{
  "n_layer": 17,
  "n_kv_head": 1,
  "norm_place": "pre",
  "attn_scale": 0.125,
  "bias": "all",
  "lr": 0.00193,
  "warmup_steps": 356,
  "schedule": "wsd",
  "decay_shape": "linear"
}
MLP neurons of a small language model. Each row is named by its layer, matrix (down: output weights) and neuron, and shows model dimensions 0-127. Each number is 128 + 32 x the weight over its row's rms, rounded and kept within 0 to 255. Numbers have three digits each.
Before each neuron's rows, "fires before" lists the tokens most often just after its 100 highest values on Wikipedia text that the model never trained on.

fires before: "==\n", " life", " and", " |"
L7.down514:126131154083168151131178155172134109142112109104107113179117160087111119160163064106122168131153107122149100141167127121113073145109170122173107139112182140197099101125117132131105050150123111153157119108159115110136168130057145120104124175149098135149125098146150083119157096086123100122166183222163160142152147102165125120099147084113125116136121149146196147113106103083126198107211

fires before: " |", " |\n", "%", "1"
L8.down605:161098115085108163181091098150176127090118095177122112141171127061073162137149097119121099109136081068142123101115125105135125198154092122070120137128131132149165131110090086181091182173190121118191133150135046145071208129109207170108112098143129118117132094112148157087152164159116103156139124106118145085140090163165114113143116053154096160185151106171130150112109126159109109171125

fires before: " ", "202"
L4.down407:131107141142134138191150132138139126127151150145119126104118143123134173090151073094102126113115129164188086078148116093112131153152194182173079142154154100092130075150123146086089145166111144089140089161128095138165116082091130142166103093146070131152218129160169089112098116051144083144111140095080142106155097124143146086110121041138143165141091141067126116118160170117131151103075

fires before: "-", "=", "G", "R"
L8.down295:123134119120142166112086123106100050124168104142129181120114151180141039137094136165140154118192132073090175160100108176157142112138113141134136172134078086148108100202095129103149084072111130099129111144175138156110130130173140097178135117154121131154156148138141173123149168142124153159111099157185089158142147224104080141108132101121097127138111127175144108110095089058152156140079

fires before: " ", "8", "7", "000", "6", "9"
L3.down19:123136162143164117120116125103136136100078168104111148070082156119097127185196093088045126143111165154113152118161130125175109119135150185148089107110134093102146127116105165035106150153121144082131086148204147134138084096161094105116139166144129106158178131132089102126114099127131128104088140121108165149145111106144089113117146054121160112180143146027116125135095165043119141086117

fires before: " ", " B", " H"
L6.down380:034165091038151120119173151135131156153141138137137153144064064205117111128160136146109130072117108123126135092070136134135174144149095130135115198154121107108146182112148102045153155161127063124144165078186149126132160118146120136094138090162105189121134155121112164152119161120161157117084166139134144132098106050150141155060153145132153171147145113142065093162096127143124134157126

fires before: ",", " to", " and", ".", " |"
L11.down560:132092138136119139165141172122122157163053107131166128192177121145187140132070092145093125133178134123141187146125139130084122143153061091054174118177174083117067141090155108102153140206153102107120116107088076128142124136111176155128150139143103164132151105142123148101134191130144095135115138149126117144116097142091094157079190083139131128083129109135088121164150152162179104123114

fires before: "ional", "on", "or", "ip", "lection", "er"
L6.down551:125120080183153137147067123120130115106105140117170121114137110132117065088126150165115109180112101218132143148156168109144151140140118088093074177165128125106083163150103180144141142112126095149131089177138190174124108169121111148082122119158117076116149120170125109119087120119132109106201152106102159126108071149172112097094130034195147103128151082074135153113095167131117082110107

fires before: "|", "|---|---|---|---"
L7.down128:141123093096089073135118183111061104164153126127128095137122127143130161135143150128084213127148152135134122180117089152147136116082121116169144101149161111083116143157142137096109118134100109123146129107151121095051127132071153159122175173128146134107101165105140132170128174093041145081152053078118143135136186109141167147132119068176071117129112106185113178148121154100115135095073

fires before: " |", ";", " ", "–"
L3.down566:089136172149095170106121066102109109086160126156065129187147181111191099099106146160068092118141137120185072162125160125123116155089078160140097113119151124114080091160124154117142140156074068131165120225138133089134123152100158154133114077150087151113157106110161097162117115138106182143138160182080104117169122177081164094067100145163115092221121078151131147156110174144165102103141

fires before: "-", " \"", "—"
L12.down118:114149130186188112137098104127180148128133093098135134085111068108107074099155103136095052092088141119137144102134090154098171112100131095154186077117145126086180116142138139099164105067063150107140148089093142144129164126123185126183170112128131035140090142144152079158175156167162140153195154108143182167128145145088099119111140090071130097108193117180131154120153076140150114062146

fires before: "|", "|---|---|---|---"
L5.down341:134094095156123064127108185081151115171127143145157147132142108102157159141118113131094170146139132177151126089090115174157137148116127097122087168210167108115118139150160117068101093110169108110124173102146151144100133134106059130064139112120057113127059134078136128171170146095106168078139081106096152121162187088145174151072153103150082111100095129178118171114102156119108121128102

fires before: " |", ",", " ", ".", " and"
L12.down433:120054149117127163144162169094184134129081105119116131123108123199122181038091094123126112095158090135172128200128154161192135118166111114074120174094133132146069127128120090125161119118142183124118146130122102167135140162118147143149126144164117130137124132099138146153112113059113124084096203125144114118139122143130098110099128132089153063116096063234148073168129109137116173149103

fires before: " ", " |", ".", " —;"
L8.down21:166134116158147171122153159175103122143176137127047118129126196174105180144136132154109100133109120164105126213138102138171185161135111123148141160093133125096121089146126168147131145143095124103095198138103124148098149171134140136163097148167133108151146076118117134141110124099091118115101132162097089075156110123049141128136125166057183091157117144089108118124104136219123077173068

fires before: "-", "|"
L7.down312:098126118160074158141106120172136094126137166160152167131103055120104125124067116107114101120151090141172170124132145136135144139079124105128116114136072049137101120137172148080191134095123142144096099120080160128131107169106119106169124129102111138095109168127158198106113204124122130108096159092121154194148164184163164136094149094096132071103120163215171104111128113104221139134080

fires before: " ", " .", " |", ".", " |\n", " —"
L7.down168:139119098073192097119127163112138147086133074149140107136089113046112136138113147140164071190103131217136137157120129114097143163159144122094078155147195108129112144080113118073151139169096134069113155163094102136118112155105141077131165108105106096132152127156114108107129096134149114104135164094072158108132154150138089132068115148178179167131184128071161155139112160140154112191105

fires before: " |", ":", " of", " (", "\n", " B"
L3.down578:171143113086114124104133088149136111124141139132103147124166172079110074199133063114095142112097098125130156095202066079144153127129124065105130165170146109103077131166117189101150115162157086121135109153134140139129087143086116118136145083100184114179090114122127064131078139155169129110189191158149138193149134101144076132163116186088107175158142132149123145133126046126060119160131

fires before: " ", " ."
L6.down413:092140101133138116163106146054196208132134139100156140133146092188168135106182147153140146184091108154168105098064107157059178145133133102159152096130114123170103149135135088080154066103176139155084123084132112093145121094117117149094134101146088106105161120131112142067139163110175131148093148100126109121154096130148150139097149173085133077094107136155110123156085114087138114133136

fires before: "-", "|"
L8.down324:126108153162077119118137169123102105195138078124126182106135082178134167146062184122032115101084108104124107139115121136139103141086123134137141083153125086107126129159159139115125139099094166129114164122160154120096163120081171158173166152098134143146139139085193188144104150152123125108149110102122157137138155142151136120155154071077098123094142116212161089160124162152140193128055

fires before: "est", "it", "ard", "ay", "el", "ar"
L6.down462:169165069135163100171079125070106168150077168117170102155078122179142180154143118136090106133139120110131092137105103130114150108132100117133176041086139131151052138184120072116098189102137102134073134110077175111079118125115095153197082094098151181121153133198146098165142169145107094074154153122128097122069124123072103146107113080129116109143098123146132112183162142141211162134142

fires before: ",", " |"
L5.down418:157163111137129101093144118132109128147146131166085172117089085123100111110154163133090157141108116157124103063097157104136128120165160118202165126202142123159143142112104156066113094157173077108081148158167157222087172109100134152169191096163134145106149107106051145149149174131162135124114101056163124134113082137123143095158056142096144131185098074104110078149110114104178107132119

fires before: " |", "%", ";", "6", " |\n"
L7.down287:142177108127109125139164091139143129167122177153144169135128109027123057104144174159149150156109104115104127100132144121155112139118180156112118090121104121123179140140128120127142124097186129145095150105154119138051107149216126084218084134134169118041211135153148142100114067086162078203143154115113127119117150160170188110053115115120171103135146128089111161125144138084130087126106

fires before: "an", "ough", "let", "uck", "N", "ur"
L7.down453:165127130099130083127126136126125180178174142124118096155159130159172125083146104087154176114170119060154167166137156175123101099094159135113133107070139135119118102147153107183132151120146152132168149150118169222135153073145092130100101143125099148102137135065139083067169113139142147139147104094066090105152124064121103169134132126114150061186141114103118174156173060156098111039118

fires before: "0", "1", "6", "8", "4"
L14.down329:109120129162117174127118152135150128146138096186110135128076145133087115130136134084079091127111156143132171107192135152128121158105098100170110134160127166202164131148110150137098172156122102069158151144112126174156255113104124109121112134144128111092127116119149103140146101126131118178127100048137112088159088143151118104120136117115162129153085132085117127113126153132156144147148

fires before: "7", "4", "1", "0", "5", "3"
L12.down123:140128109096143139088092125132149107159117143148132063131190153116117118178118122107084145131092105116124171177122116128117112219129135123133094170157091160189085115154121105133133131113141188126110150117074111157126167082147148104138078058115165102132132122124188109107109062142126099186178083087144121080150149118119098078166092064149149098082095153121138140123184172128157140088221

fires before: " ", " V", " Re", " P"
L3.down215:174189124126178160124143143081069124191144123131142185132145133153143128141179132111120071098104105122116099076117123174143147174182096167170146163111100121098095138139133156111124153148111105131122145139145172103226183136080128128130100136118059182118102103093086141159150094132125163184139140138143114073141128106043128166058096151120103116128128130058102133141122157164105088134145

fires before: " ", " M", " D", " |", "14"
L12.down166:130172099114141127108054151108101174090166200172103178149149125039131139132095135153116119135097080149157087122096161090132124147073171207131128075145121037145079125124143112092107118109189148180098109110123162123112215080090126148117150139109123130143141118100087140128078092207120121103135115098160107130147172118139137149139069127103142140191097094087133134153139154158115099154137

fires before: " ", " century", "ed", "ey", "d"
L12.down403:102141159132089110123120077204158115128142148112076171145122078176154111140086152118169104138071105113113120087157162126130112182035072122143100184133130103129108158163068089172140092114157124109156113168149143154145130128083126113089140155105132156085065131177118116102126125135155101137054113173137036129140166140084159063093162129135120155160164081138094175148188126191104123086077

fires before: " ", "as", "ical", "e"
L4.down294:082155125153143146074143117184129104151111060188135154055066185131096134163114109159111151142117111093133125134135146170103120069097104113066141085142066103089191097180113142155115142108158089131152158133144121119174189143032142134113132097149130190104092127092107127130104169129116109124115195167147171093139141107172156155078119156160137121160176095189119096113084161162103165115119

fires before: "-", "|", "=", "P"
L7.down151:088089142123060133156137195109141125163120125094101170087111080139128148159075150093084092135137114161111097145098162152134113128131102118157135066156146095117126126171144120092130130132136137159072116102137138110122152106059170154163108126123142101073111143111153198090137201133159139096102066081076191137165158136165143093114156069114168120092136156166145118201139086106146176117038

fires before: " |", ":", "v", "."
L8.down431:086073162108112166161140166136184152106073096130145058092154120129121152104114104221142100125072132123153121127117155086092118199116095145078135164092136158143113091109102135149131125107132151083129120139128094147039162140133123188129144119149147122162147165142123170155118143117092119107067142181163130139140121150089146171162076087184110174171169092191140151116113078144109132142130

fires before: " |", "ate", "er", ".", " |\n"
L6.down251:106106147157125077122163104100136086132165119132117129081102151122137096180166055110129144063156136157127129176160141108090085198103106111139170120118141107147129080128100061110115134155119124203221083166125091117103145106178158150145132139132103117103106129121148072109132185079119217153106158133132132182170112138114143112159137104186079108132098122149078152165036184154084126083158

fires before: ",", ".", ":", ".\n\n"
L4.down160:102104136168131127119095140089196106113188122127120158145103167126194180146133126157121111108098103105096129180105134102143085177130173140118105128162136124090080134104131094148154125149092095074162115171131130154135206151090101064147105171088134162135147092123149098119098099082144175177146188117070127183088096145064179192081084147133099087133079198146156125158151111148136166153064

fires before: ",", "n"
L6.down8:158153141110103116096122063123181109132151106142134156092105091151141129109107140148086155135159126151132134129080138136176129127145152138114203160148099117125092150114056111104134122142160099093057088150128129220084157130076176172147164086148082174107175166101083127216117179108120119126092130093084085119159103142169126087171046109114139164176091162153139125124106068112151154144114

fires before: " ", "|"
L7.down532:091108120148165095106105166111120188107132102131118157109153055162147229122164178078151094131092118170115137121105134162118139132124145127180111114127129151192147199148135150117157088092142147102087127151136172077131130059139095144122093138140108076167068112103108152090129082142138143137118110117079151124147172082112091149202182163091210120092143092160128154173087150146119111108085

fires before: " |", "L", ".", "S"
L7.down285:157107183089161136148105126149136164124097112122141129120140093097116156131119118173116101074134142149086107095117184122063085138142144107048112217126171151106185126089142127204114071095122114094166125169054103105161125086106133131109185045125109148126097099081166056154171139091166163111130109177104119152113130128154094128105122135139147161120124149147134145119134123093081102150168

fires before: " |", ".", ".,", " |\n", ","
L14.down419:134117169141053164107128105173105096121111102168127207241188089113116151065204124121109115085160158122070111112124113102121123157136113145157137168093111151086092121153154116119144094112087106173111133165099124085153083136122126176165141124171161105183105138127115133125165155073100153081115195145145128147197101127157206127122098161151138146101080161112145112094122103117123093179090

fires before: " ", "|", " |"
L6.down241:081110106117107099111129164127143135116124121148146160154183081069159143100162094109166178141178136118122152179077128125156114129067103120168023165142163116104100118118195125145125128121175124119154175068141142159067138079108142132101154114066169139144099134150130128162158196100124136097133090124147157141169135150114156154073131100129138112077065127162122128077092086179183164175087

fires before: " |", "0", ",", "1", "|---|---|---|---"
L6.down348:135179172161161116093145084144108122113149081143117044168110097077111093139174145128124201114182138148152125136132165121212129131051125150161151152111132117111146162094093122124138095092122069129127132133125095154098120155075101137152160121111140127078160149122104103140115165085116134085151103062123103186162181087117047161132108132153139121193086119136121133114156144086152077158124

fires before: " |", " |\n", ".", ":"
L4.down632:145000136125127094164154099081136074125138107103143132113160132093096113143164068087129120171140140102098076135172122125138163168151112127182160126070094146160164123093136107155105090113194124114097150165169164127108166076126138173073126161093158114150114116100168156119170176225168094062140156142175148139142075105136105151167142146120125146133153118128118126154083106095090128123099

fires before: ":", "ing", "\n", "er", "at", ","
L14.down21:105133129135164139175164155075170146152143107090099145153102123180130091117138088178141094163101117100135142072122100132131120208150141113123118127154150101088202156134186127107115138081135113087122155146115110150138213129105125117136104132103147167111165116086135124117143115123124119148164180179148131079129099116111105096084189155163102111109140112116154078100163113110165183217135

fires before: "-", "|"
L7.down467:172105127124048115125131146113140138172148107105111188120127115152107170134110178117105179165131119104083048158122132118109129125152131140178125105164149098099107134172142115117113083168101119044104140086084142098108144123095189148145093155131130082130139116063167150145121139147152117085150074125069214104167159086134143131156173061102134138109169111191137097179177156093135207102109

fires before: ",", ".", " and", ".\n\n", " in"
L14.down430:058119099140129133142154152123147086172061137071174124149125141116172131124151083200160207101105191173122173125131135156089066107130128137092121101167148133185168129112129137075144163133162208113112125110114114151093087130129120123175121138124127131129129154111129106118095126085170145170135111052176128096112069084119078139071150104150098054163129129140133109122129186110142136091118

fires before: ",", ".", "\n", ".\n\n", " (", ")"
L6.down501:071109104115129163116097105075103126097172129098162155167106114096111129095149132083113184089168110129121123146112120145173135151151075147109232158104180136083059113110142158132128137144134115152101079160102117107095159215101136186155119101154128130178136133113091122111134176083112080122152087118114083118163084163077124075130114120136127134135148167153157148138155117225110103125076

fires before: "0", "1", "5", "6", "7", "3"
L7.down367:139146164107151128120154121071145112137069129105141155169119112106113156153151156084112145089096122156114145156109086114110120186181173080137148148115109098157095117072121147059144157118104117106189178133072131147121192141138085118173104113161197143137064145172142126110141091104088116138156106185142181151156111100122109172164173069134159115140147053067065147095104087121164171104111

fires before: " (", ")\n", " /", " of", "w", ","
L4.down165:130083089083079155071172089115100081096128168127128134106094144083183120143116105103115097095078130068126147130155171198087153097113118147197144161215126155165127123102182145047116130092155048148133145124139183180157131143107159158137134129167142129101095112151148183132119120134112113146135184082111186151108091148201099134121084164087133126124143141123103102136115118137144149164093

fires before: ",", ".", "–"
L14.down225:105111133175117117155154149091110176069136134168130124183088108129178143149136134135062102111157145127098123078079161074198141133121119141162148126177121179102105114125150142072139145105115085121112129143129142108138082157192117219170140150134115130118135127121139177118162179111185204148103100176133096108106136108095137092112124130185178055094113092102113128119128125152135147125077

fires before: " |", "s", ";", ".", "ish"
L5.down18:148126156105127188140111112137126119085056107108146171075150138098107166137167115112146147109109142128102081164147162166123123164148123099125144148153132144117138094111098093092099104116156137133135123121174093134119164078127133142058157149138129117081095137123133071170179059138241167126089084163120202105156126059186072121102166147091140132101085151169122114209091137125127086103112

fires before: " of", ",", ".", "s", " in", "\n"
L6.down275:146099090159127147106150107171037165112155138124171177162128163146100114129115149123144189103097097044126112086054120101087157171153121174184140114213159129135098066143100105088137109080139112158102159111114179136142159166111068193199148145165128144099154133150139103077128119054152156066132178136145112133149094103157160122149145132151135106105140132089101162084080124083067139132107

fires before: "n", "m", "port", "l", "oin"
L6.down506:105086139197127151138155121166159146107138143099108130115097072180118215105154144166131136192151122147166163110112175102130104115173105118130094083096132135094125100169091154141092126123136075085162140161086123123127152046129170090124124150160069115126132153108099164133094107092111091083061103084157053039153136136118153138157123116103181153170063120135144142143085080144094110091168

fires before: "s", ",", ".", ".\n\n"
L5.down476:116088145175100168101159120073145129119102115141149119123075081104133099133131163167171182110141121142135221115101160142150148153147184112076076133124183107151114065109132202072166176119087176098141173113116143104116157098160141122193126122157105117099051143071191102208133123146077133166195129089164119136106148153104070088102122077071085139140135119129115105188148126130082150112118

fires before: "-", ".", "ago", "=", "op", "ur"
L12.down63:114117178149180152121158118165138187107124122141128170061150092081152095151118113111084069175070141087118151102117170118111160149065123157132128141159114138115105160158123142133201139082162099036199128100094099141115159124138148118127119101104094125167099164115078148163133146097137116172189115114138092167168078114098167137153167191124075144069185110162138134146152074161124093145141

fires before: " ", "|", "\n", ";"
L7.down340:101111142142174133151129140144169090150125129125101090153157114111140128166146107120146159098118129139140100131087117038168164174106102122155195076165150127075054104117159086122130120149101165067188139145158133072118115111092134135134104122146120065086249075109149113069067169084123208155121112139136133175125153146108104166112128141171129090137165131124140131140206118129105154102090

fires before: " ", " a", ":", "ed"
L8.down184:126084158116167113108120108113108118133119131112146094097095122114144145116107133081148061106126170182084130146121146152118147101114102162148117213115085144157093137137097132158226100142168118167087117110117120174129143165054074100102066105129152112125097135133127156140160172151108122170114086113117149136108088083080144133098125243125121119097222153142098117179144103114129150130111

fires before: " ", " in", " on", "e"
L3.down507:086129132204120146112133140152153096129158059177093145122082171136096107151131096162123095168108127148113114094147211172072173081094115115088120103121135115124185095174120146145135112148123065144163192137163127110123187137078116130156094128147107204078091099114126115120163134149097144115090223165127138079141109105147157156085119153082139122180141114175112116147136125126107141184123

fires before: " "
L5.down254:122096078110148151150158169087188167184145124102132115089172137145171141104181187154116128172154128123147111123100115207136214137123086147152092152095176125136099147074112110133113066132171088125060131148141077160122128110158131165089127108138094134139102133117153085075097174104210094162093139110091140086141128136065124127062084171076099171127154181113163124141087109119122147114160

fires before: "ly", "oin", " of"
L12.down176:083151058139086107153201144155076102025171126133209123143114132121158169147140159110143136138118107128075074140109125120102091161190116102090134110106128164119140118137128131112086110112103118081098141211117146112124121109120097080146126137147100156082141192127103163141133157100177095123080144128084134047182109113147136086152158123095202125092179139086163141120119192134111106161095

fires before: ",", ".", ".\n\n", " and", " of", " in"
L14.down433:129124199125125110120136133100127126118048096162105094177056124127157132088092174153174113102133089097097151104195112162151141150151127148180165102118110183106149123129155165129122046150095136128083135086126122139137121096162136164146137121151130078112119165047090112181132065139106149118148107145181089137120114158128149168172140160083108078114134149118118106172084110095173144153086

fires before: " ", " –"
L6.down235:077140159156097123145129184060200184135116168148144129140123183168165148075120175219151132176135072103141157081138084146118144158152164150128131123110143109196085100116117108059165083138167096117130105109140129116121111132119104138130136143140062138110143133185178104111053104109128137149088140082103099142109111137104105185125076103055134141152170136084170151106103108124143087163179

fires before: " ", " Lab", "our", "or", " −"
L6.down216:084103120149105112129134153103159162110172152120121096129128133142122145054154114160132069104137126179153146130070100107118138081140174129113081144145124129100070116174128127059150119195127103196132140066124105106199149121187086086120135091141049094096140184144133134132125097052106142118123156135113123111129161101092165197101141109100111124146184137167146174150119094151136157200101

fires before: "0", "9", "3", "6", "5", "4"
L11.down457:108155104130151133138115109067111097112130140178064112150155152160139078160138130137092133126137164150144083105097111087130150154157143170119072117097139097160109112129108073167189136121103107145185167118029094078209145099112098136102093125118120111160094160137122111149095152130104089108067150197127186130138082124135146137142124103173180121123090157125114138162186148115182190112170

fires before: " ", " V", " D", " B"
L3.down52:179183121116179156123143145076071139192144137124149168139151120149155121141182141112118068095109107118122101074108118166161139171183101172160154156108109115099092145136129164102114147147116115133113152138157161102232183139081126119126115142110061178121108105092092132155146099133128149183132150137148118070139131104048128159051093149114099115131135127054102144144123157160108091131138

fires before: " |", " |\n", ".", ";", "–", " "
L7.down608:171097068089153208189114154148153099119111076152062147118161164132096163110160121127156157101109113141098104150080133048160165156189064155128141145085134150065136106167133123121121144137104145103078153161093182146169127169107095197158119128155109105126139114097127101088091126100090131083091083076087115142140170135121095116128163136157150122144138115128108180203100129177141154179069

fires before: "l", "oin", "e", "ly", "artment", "ut"
L11.down369:154163131110183112094179112123125148113080059105142131119113081095176134193096178092096125091166135138138057127107128082095104116170081140115164129123209150153108117146124121106107140172102104126146148180056150082140115101101067120137148154137092176138122178097124112104103133149180161143099192209115148041125128129115144148156146118095142128154111196173100155142116209158128080149118

fires before: "=", "===", "==", "P", "R"
L6.down62:202074104144121127123106113129158138133120127120151189171062073156156093118110176128121085148169118107109111095134128140215113155174104148175091082164159114125146144164107136112120047088180142147107145144150187152094120124138120063061142165154144132153051047100145153083135121170160133182116119068126077142167119124088142112123151172131132124125112122112155122115096104102083132093081

fires before: " |", ".", " |\n", ",", "\n", "9"
L11.down461:101101092132112112154147068177114124105139102134103129099122119157208149136139052135141072108140111102213201077061126106163135203145089165135144124130130148100144134124153047087108146148091127134129171093135105152109120145103178153106100149116141122068100174143104104146111119091126141161111196150152185141177123125167181102127107081161150102185096159099178149133124112106150151126141

fires before: "est", "ay", "ar", "id", "all"
L11.down265:147142133179217126113125162138129096135137103112176144147103123141135146117160112146227101185129147101125156146112100110123117131103061155070121085128161135169085110141116111098136084146157116079111111121098137114088075150120064132160126160117164122140155148185057060083092116134128177101164123078211092113147165108102100146109131056134211111172149152130120117135109140119192090161140

fires before: " ", " –", " V"
L2.down243:179168131124164132114122149102072123175157125109153146107147122119140132113168149085119079127136103129110114101124136176156150149176100170164160175138122122112133145141134175093094140122090101131106173134158133076211211124105164138104159121109075127108108104101112161151133112141134122166126146148148120061131117085072121140041120175089100126148133120055114147156087137156125085144091

fires before: " ", " was", " |"
L14.down299:161146095090118165116162140074102070183116098169127100164171121098104090156095171181170094153134073095129121063163068155096141126101133119130158144109086118107198101132140143147135114154104110157133134092174077130120141145122172118182196131102131140116150134098119129091171107125118161164107151188179065066108088104144170125107076115104137076133154167099057146160134134094086063115116

fires before: " ", " S"
L2.down35:136133132127131154133089178139084090172121103112145123085182180129124139101150150078123145091108138123121166110091134199123102116097178143100159149153151135156155140134130150156111129152160072133169090148138106151125221111127122133103184104066080116133176114125092130139117074136158061164129135146153087086070128137097197162051097114116056091131188105094127156156118110149133118169114

fires before: ":", " |", " in", "\n"
L7.down229:107084127118134114076153101082098093068102117088112101126082168070116182152117092099146112162124166135120093181102122102141088142141151115195091178102156145147179179119109128131108125122125080163138097155145132135113105130109144178128131133087223110111069086189178097155102151135111090107188121181148075091134108099069111157187177144126126158167154117110111138176126181131087133089095

fires before: " ", "1", "o", "he", "0", "2"
L14.down533:171120137099105141136099137153119175174062135087075106115121161108090116135177101080116086167129180125173150134116168101147053148137192181122138163161116168138138101063098160127110169117131175127104157062130125117138157178061076121132113093120108173110173099119081141128169154128123119130104111097186162075107111139137074139120159166119171100190101135145156131133115139078111100148113

fires before: " |", " |\n", "et", " ", " Play"
L12.down491:080141144145116133156067187134132086161078134205104122111179153168119112170113060142114099152153096124097135146142126135104106125152130173088095175144091108114117147113112122141111118147130083015184099167118113172154162120102169120127101163165138112186184102138065112122120140187127116148168144146115115133161098077122100118136126140151159140097114112135075063128184126181101126131126

fires before: " ", "or", "en"
L12.down397:132140060146220084171133152086110079127111140181108103101160128145153131144123132202125118110127080149168133128114120109179084109148085113082123180177099092084116121138081137101120111084116158109101165106080177177205122120111117110133116147144072090074169140169121141155083089152110079161139153133108161123141098159102171147132156112146181135094178177142060091144161068147150148109103

fires before: " |", "9", ".", "8", "\n", "°"
L6.down93:123089076144111145138096088155093126119136117075206110133106140160140107141108137178142154127177133176145131114074114137149153179141067151077152180139097141133113113106131083080092134099205138166134178079066125139143116127106145129093131118082081164175137109112128132164119171141186122116013136160163092120114122155160143122089143113154123096126108195137123121130077147133140133121081

fires before: " ", " |", ".", "2", "0"
L12.down203:103132104136099098149153120089130110161083161136184081148125130145132110121143140094130114114094104131140150136144167134149125150110140184130147095136077129178178150136122154133148095138167172140154100088097122120141166110159144120115105112119126143117148096119146072106100164162092143213110194130155155096120128114016143139103078132075103061132120099089150156151104075125112094092174

fires before: " |", ":", " a", "\n", "erv", " of"
L7.down126:156110086144059118087130129076094119105145133099121101139140104148111184145096102132135159128114124124135069180101097104169081105179119093162148119131150133139173158123115120148156135135133141138101124153098145063151112085183148202162149156106162182131113087046112140075208148151122108113095093122086124127086130077150103111175187113151090164149128101158149169168065172152096115126068

fires before: " |", "9", " v", ":", "."
L8.down620:082136158101114091139137106149151138140144083143107159113109126134118097184122125191099137116158142107118157152140113167157140157156067136092227152077134116114111094107108125153108188103095155118143133145157042121095169077128167132121155109154147113114095206134103134111132214114152174074121108151063120113129144087121137124113059167176088085146179146121134138101087111157131096097146

fires before: ",", "an", " |"
L8.down465:143052121149174063137042131095084165166145117137078096130121162105095133185178164119138102075109099128143136155123117147166209080095148120129135122180115118100094136136157134180114115122139146112133106121141138189106116116096121160131143147154125099136161072152076082082147134162163118093136120083106107128110083079072113096142106195110149130129090117145170143119164123143164091118141

fires before: " ", "or", "te", "ed", "ther", "our"
L4.down304:035113115162151139144069132120126075133108144172151118095022146123143190115122116157153123121079117104134132090112130104119118147133133087156063172141156147182101136220116125131099126139099154139087117158106176154148124175059147117086151113073062102119111093119103153149196151131129097108147104152058077135117128130132147118041181136160146167151145075158091111170143065162168168140131